Weights of a small GPT-style language model, trained from scratch on English Wikipedia.
Size: MLP 3072 tanh GELU, vocabulary 13729.
Architecture: LayerNorm before each block, learned positions, biases.
Training: a variant of Adam for these matrices, 1029M tokens, 7851 steps.
MLP neurons of a small language model. Each row is named by its layer, matrix (up: input weights; down: output weights) and neuron, and shows model dimensions 192-319. Each number is 50 + 15 x the weight over its row's rms, rounded and kept within 0 to 99.
After each neuron's rows, "raises" lists the tokens whose logits its output raises most directly, leaving later layers aside.

L2.up176:53 48 61 41 50 50 33 53 65 69 42 55 13 76 66 78 80 66 50 26 14 40 49 67 40 35 25 50 55 39 61 56 29 85 46 60 48 50 61 59 32 65 61 37 35 38 58 49 56 78 74 35 59 73 48 78 62 65 75 43 62 44 50 74 42 77 51 43 37 63 74 63 56 38 67 50 54 44 45 55 17 68 36 60 38 45 38 43 32 60 58 43 36 61 66 64 60 72 63 55 82 61 44 62 66 46 50 37 56 46 55 53 59 79 30 48 60 53 59 58 62 55 61 27 66 60 29 50
L2.down176:54 51 60 53 41 48 52 68 74 53 61 56 37 74 40 74 71 48 27 55 42 07 41 60 31 43 30 44 47 30 44 73 31 63 59 40 61 49 46 69 42 58 31 44 36 28 58 55 49 39 26 64 40 61 59 59 40 65 28 26 52 35 34 56 46 63 20 62 56 39 50 42 37 35 69 53 48 25 48 27 39 55 29 48 31 41 41 59 42 56 34 31 36 41 43 59 62 49 45 20 47 62 64 32 30 31 36 58 71 44 24 25 64 91 62 30 56 42 40 24 48 41 67 41 59 47 36 38
raises: "ands", "out", "ake", "akes", "ink"

L2.up3068:39 38 43 41 08 48 60 28 24 34 66 62 47 49 55 55 85 42 30 79 47 53 45 68 52 60 48 17 50 48 46 13 22 57 15 23 58 63 54 46 54 77 61 54 39 60 54 51 13 31 43 71 38 50 43 64 55 47 54 52 66 39 59 62 52 70 49 28 52 43 41 61 60 38 46 57 42 31 57 58 50 41 44 45 33 68 55 43 44 55 84 70 53 58 15 56 73 40 76 80 61 43 44 72 53 62 34 65 06 46 56 62 38 47 66 71 67 79 33 37 52 35 45 44 69 51 46 80
L2.down3068:49 57 41 03 51 45 46 93 00 66 59 58 37 59 37 65 71 57 68 57 60 66 44 70 69 58 32 50 51 59 35 56 52 22 58 44 42 51 56 45 65 53 66 73 50 45 49 46 35 33 22 54 30 53 49 64 56 63 41 18 61 58 47 26 58 64 55 48 47 39 66 31 56 33 49 55 63 33 39 72 62 55 46 42 68 73 73 78 44 60 33 63 55 44 51 64 56 40 59 71 48 49 58 61 68 44 66 53 39 18 51 48 40 29 45 43 57 70 49 39 49 46 54 76 40 53 31 56
raises: "6", "7", "5", "4", "3"

L2.up205:38 55 68 49 33 67 58 52 56 34 43 49 56 60 49 59 46 58 08 72 44 31 48 49 37 46 67 57 34 52 82 41 58 58 24 29 26 61 48 56 23 46 48 65 37 41 61 42 31 54 32 61 79 47 38 32 55 43 53 69 62 67 72 80 38 57 73 43 46 81 68 77 55 69 30 69 57 66 37 58 66 51 63 51 42 68 61 37 68 38 79 61 43 63 40 34 27 53 53 26 24 57 35 45 61 50 54 45 36 33 60 52 37 36 58 47 16 68 28 58 46 47 46 36 61 59 54 75
L2.down205:56 74 78 67 49 23 36 59 65 39 55 24 51 44 55 72 29 50 42 48 68 38 49 29 48 66 47 72 13 77 43 50 86 61 61 41 75 40 57 65 48 33 38 49 66 58 47 60 29 38 49 66 48 36 56 39 67 42 69 39 50 37 50 33 35 40 50 78 52 72 55 48 62 85 54 51 58 48 37 75 48 52 39 48 41 42 47 71 70 39 49 39 26 53 53 44 47 55 52 52 60 74 52 53 43 49 54 56 90 24 45 46 70 47 42 55 51 32 34 48 64 38 72 48 83 55 69 11
raises: "\n\n", "\n", "2", "1", "back"

L2.up2549:25 69 34 36 41 49 42 31 30 43 44 60 32 63 49 64 56 52 44 81 23 49 49 74 57 17 79 51 36 56 53 46 45 31 48 50 45 42 41 74 33 39 56 38 60 37 35 56 51 45 30 58 34 39 63 48 60 61 46 36 40 51 37 50 50 58 43 45 19 48 69 58 75 37 45 51 32 62 56 73 61 69 57 19 37 33 64 62 50 39 66 61 38 62 47 61 57 51 45 54 50 53 42 46 44 51 34 75 42 65 44 43 38 42 53 46 57 56 33 96 21 61 35 64 42 63 41 56
L2.down2549:33 44 43 41 58 60 26 61 28 32 45 58 27 13 49 47 34 28 52 48 51 64 46 52 55 53 51 72 47 47 43 26 30 19 33 26 42 42 38 25 50 61 62 82 52 55 41 57 55 31 05 55 31 38 64 34 51 33 30 27 64 48 37 30 61 48 56 60 58 47 65 29 52 38 40 43 37 32 44 87 57 61 15 60 52 56 62 51 83 43 45 58 59 45 63 60 39 76 62 20 45 46 48 64 31 37 54 65 59 47 43 39 40 32 37 44 46 16 46 46 50 29 67 66 61 66 25 42
raises: ".", "–", ",", "-", "011"

L2.up2172:45 53 34 40 38 34 31 48 37 44 39 44 56 54 51 79 61 54 70 76 23 65 59 74 58 26 64 70 42 54 56 38 39 38 29 47 46 64 53 44 30 48 58 48 64 37 45 71 64 49 32 41 34 44 68 57 63 36 48 37 41 39 45 34 49 73 58 53 27 21 79 48 71 14 32 28 56 53 51 78 56 87 53 37 35 56 79 63 70 21 60 42 52 64 17 48 62 64 42 62 64 62 44 49 38 50 34 70 63 54 72 44 64 62 54 51 53 52 41 70 54 59 44 39 54 43 39 44
L2.down2172:25 50 43 27 63 51 25 52 17 37 46 59 18 20 45 41 34 22 59 46 48 52 53 61 53 52 52 71 42 54 50 37 42 24 44 21 30 65 44 32 52 53 64 66 48 38 46 62 52 35 00 40 36 35 71 50 55 35 23 29 46 46 43 27 55 37 56 60 61 52 59 20 58 31 49 42 52 34 59 77 71 62 11 57 64 59 58 54 94 36 35 61 58 62 53 56 50 69 68 30 44 53 47 60 33 38 50 67 57 49 35 31 42 19 27 45 44 26 44 53 55 40 51 77 62 70 20 40
raises: ".", "–", ",", "012", "8"

L2.up2143:83 63 44 31 55 61 51 43 53 50 67 41 58 71 44 88 49 42 38 35 57 52 53 37 26 64 69 58 57 59 60 71 46 56 50 62 28 46 37 39 36 67 58 48 61 79 53 59 25 78 56 38 89 26 43 46 59 29 40 63 47 99 50 66 39 47 57 56 54 83 71 48 19 64 36 58 33 81 59 53 65 58 52 49 59 91 43 52 50 58 30 57 22 38 38 55 50 43 48 78 51 21 51 49 49 62 26 49 35 64 39 58 65 49 58 76 25 66 30 56 26 69 57 71 86 57 31 42
L2.down2143:42 63 67 69 52 35 51 53 39 60 69 62 27 48 57 24 46 31 24 55 58 72 51 53 42 54 73 51 36 66 37 46 61 62 43 40 68 56 32 48 55 50 58 67 56 38 30 62 21 40 36 31 68 45 63 59 30 41 45 37 34 10 49 48 45 61 60 69 42 74 52 34 38 58 44 28 59 53 26 49 58 56 34 44 46 47 09 54 52 57 42 49 65 45 67 81 61 56 38 47 62 82 47 44 35 27 58 60 92 31 48 36 60 32 61 53 47 20 37 45 47 48 73 63 89 58 36 02
raises: "\n\n", "1", "2", "5", "3"

L2.up1012:37 52 69 13 28 51 45 61 50 75 79 62 43 52 38 59 22 53 18 48 50 37 64 45 33 29 52 34 59 69 61 37 54 80 33 64 32 33 07 45 36 41 61 53 56 64 69 46 55 67 68 54 64 44 41 36 65 52 55 49 25 53 58 47 62 49 64 17 46 67 59 58 32 56 42 64 27 50 75 77 61 40 62 33 43 31 60 40 59 54 51 56 42 42 52 42 40 46 61 59 57 65 44 42 37 62 60 52 24 43 41 80 40 41 38 41 65 49 31 82 49 55 36 39 98 56 42 52
L2.down1012:48 48 47 63 46 28 36 62 37 75 81 48 44 44 70 40 23 46 41 52 60 74 55 45 52 65 59 59 26 55 35 35 49 58 36 45 60 46 31 35 55 39 61 38 52 64 54 67 33 62 59 44 52 43 67 51 46 43 67 34 56 44 54 31 56 39 47 56 52 53 57 50 56 49 55 50 42 26 43 38 67 43 42 56 42 39 65 63 48 38 55 51 56 40 53 62 59 80 55 36 69 74 47 38 64 28 55 51 56 32 30 57 40 43 56 41 55 37 32 60 65 48 50 46 99 62 46 28
raises: "\n\n", "The", " The", " In ", " They"

L2.up440:57 44 54 38 37 34 51 54 68 43 52 67 54 46 63 53 87 50 57 58 73 95 43 71 52 55 57 33 53 59 61 61 24 55 68 24 31 63 60 75 42 13 77 76 74 41 86 34 44 39 70 32 69 32 62 35 41 47 77 35 51 51 82 70 48 65 40 42 57 63 57 56 35 50 50 34 53 39 40 51 42 59 51 37 65 42 42 30 57 64 32 68 35 40 49 42 52 60 58 45 43 43 51 45 15 47 51 42 45 52 58 41 35 63 59 74 24 69 58 75 75 69 29 56 54 54 34 51
L2.down440:76 38 58 59 44 40 57 60 49 33 47 75 26 64 48 39 49 57 48 67 45 53 62 50 42 36 44 51 56 72 53 56 47 53 67 41 53 75 52 40 45 71 64 40 38 46 50 57 48 33 41 35 59 30 59 27 50 56 48 31 59 73 59 41 62 52 60 46 34 29 48 57 70 49 80 37 74 62 65 56 30 72 34 21 66 35 36 39 58 54 44 58 76 71 50 29 66 56 66 42 36 70 61 77 52 52 69 65 55 45 23 61 26 43 37 47 22 64 44 55 59 57 67 69 63 56 37 52
raises: "ki", "mith", "berger", "burg", "inger"

L2.up2867:31 70 54 42 58 46 55 59 40 73 72 24 38 58 55 61 42 60 39 43 36 60 49 62 44 43 36 36 30 84 64 56 61 55 19 46 35 58 35 58 49 43 51 66 40 44 63 46 73 76 48 41 54 51 56 58 79 35 32 65 55 64 57 65 48 57 38 22 69 63 48 52 38 55 26 58 34 64 67 72 51 51 76 65 50 66 62 49 65 41 50 55 37 42 35 40 45 33 55 63 60 49 25 41 41 66 68 64 28 75 54 60 67 53 42 61 64 51 30 53 68 80 24 53 80 55 47 47
L2.down2867:44 65 61 70 40 21 43 58 40 72 63 56 53 67 44 35 34 51 43 64 45 62 39 30 54 42 45 74 20 69 54 40 64 60 37 44 37 33 33 24 76 37 42 33 54 40 37 56 00 42 72 40 40 36 67 25 48 52 65 53 49 45 63 30 40 43 48 53 39 70 48 56 49 62 47 41 28 45 50 49 76 44 57 54 30 42 60 54 64 61 66 45 41 40 63 53 74 65 45 44 57 64 48 44 59 54 62 58 61 30 24 45 54 53 51 49 42 38 40 69 55 45 40 45 99 65 49 28
raises: "\n\n", " In ", " They", " However,", " However"

L2.up1474:35 55 16 24 41 66 65 52 11 40 88 48 36 73 50 66 52 59 51 54 45 44 52 40 35 55 68 39 37 61 71 53 29 44 44 50 61 40 39 46 74 43 53 53 49 57 65 57 43 55 57 32 22 39 56 54 52 47 18 77 55 74 49 73 40 57 49 24 54 65 67 66 40 63 26 80 28 67 64 74 48 48 43 61 55 46 39 36 53 40 70 24 47 48 29 33 56 32 34 39 34 60 41 34 43 48 56 63 40 51 48 76 68 48 43 57 44 49 39 49 50 75 34 59 77 40 45 66
L2.down1474:48 75 35 53 53 24 71 44 37 61 65 53 33 51 45 39 44 60 43 51 47 66 75 15 70 56 57 62 18 75 58 51 74 56 49 50 58 38 35 35 56 57 39 50 60 25 60 68 00 54 61 39 46 41 56 41 46 40 47 47 55 55 56 41 48 33 37 65 50 73 52 61 60 76 45 31 41 35 40 51 62 42 42 59 49 41 55 49 42 37 51 30 30 53 56 45 63 71 34 62 51 59 38 41 61 70 57 60 73 25 39 46 62 40 50 57 41 27 28 39 48 21 44 54 99 42 52 38
raises: "\n\n", " They", " It", "com", " Their"

L2.up672:43 48 34 48 51 37 55 60 33 93 51 38 35 48 42 74 28 85 21 63 65 49 65 37 46 33 56 40 27 91 62 42 63 57 45 46 24 54 14 62 18 24 45 57 39 54 43 39 61 50 45 54 61 41 36 29 37 37 43 51 60 53 77 65 34 48 57 31 56 76 65 64 59 62 19 45 18 65 62 60 88 64 59 34 45 59 55 47 51 52 50 44 56 27 50 38 63 28 56 47 43 46 49 34 51 67 57 43 42 75 40 66 69 58 47 51 58 52 37 53 46 65 47 53 58 49 52 56
L2.down672:54 64 51 68 66 22 40 70 43 69 69 37 29 47 63 28 29 58 42 60 55 74 72 43 54 74 53 60 29 66 51 50 54 54 44 55 56 50 45 51 70 22 50 35 43 53 39 54 44 42 48 25 57 38 63 51 58 49 56 27 41 45 53 33 47 40 31 47 47 37 63 50 71 71 57 45 29 43 18 45 82 47 40 82 42 43 36 68 48 52 61 52 49 37 61 64 59 55 45 50 73 53 49 22 58 33 61 50 44 31 20 54 55 37 41 53 45 34 28 49 58 50 53 58 96 47 45 46
raises: "\n\n", "| ", " Among", " They", " They were"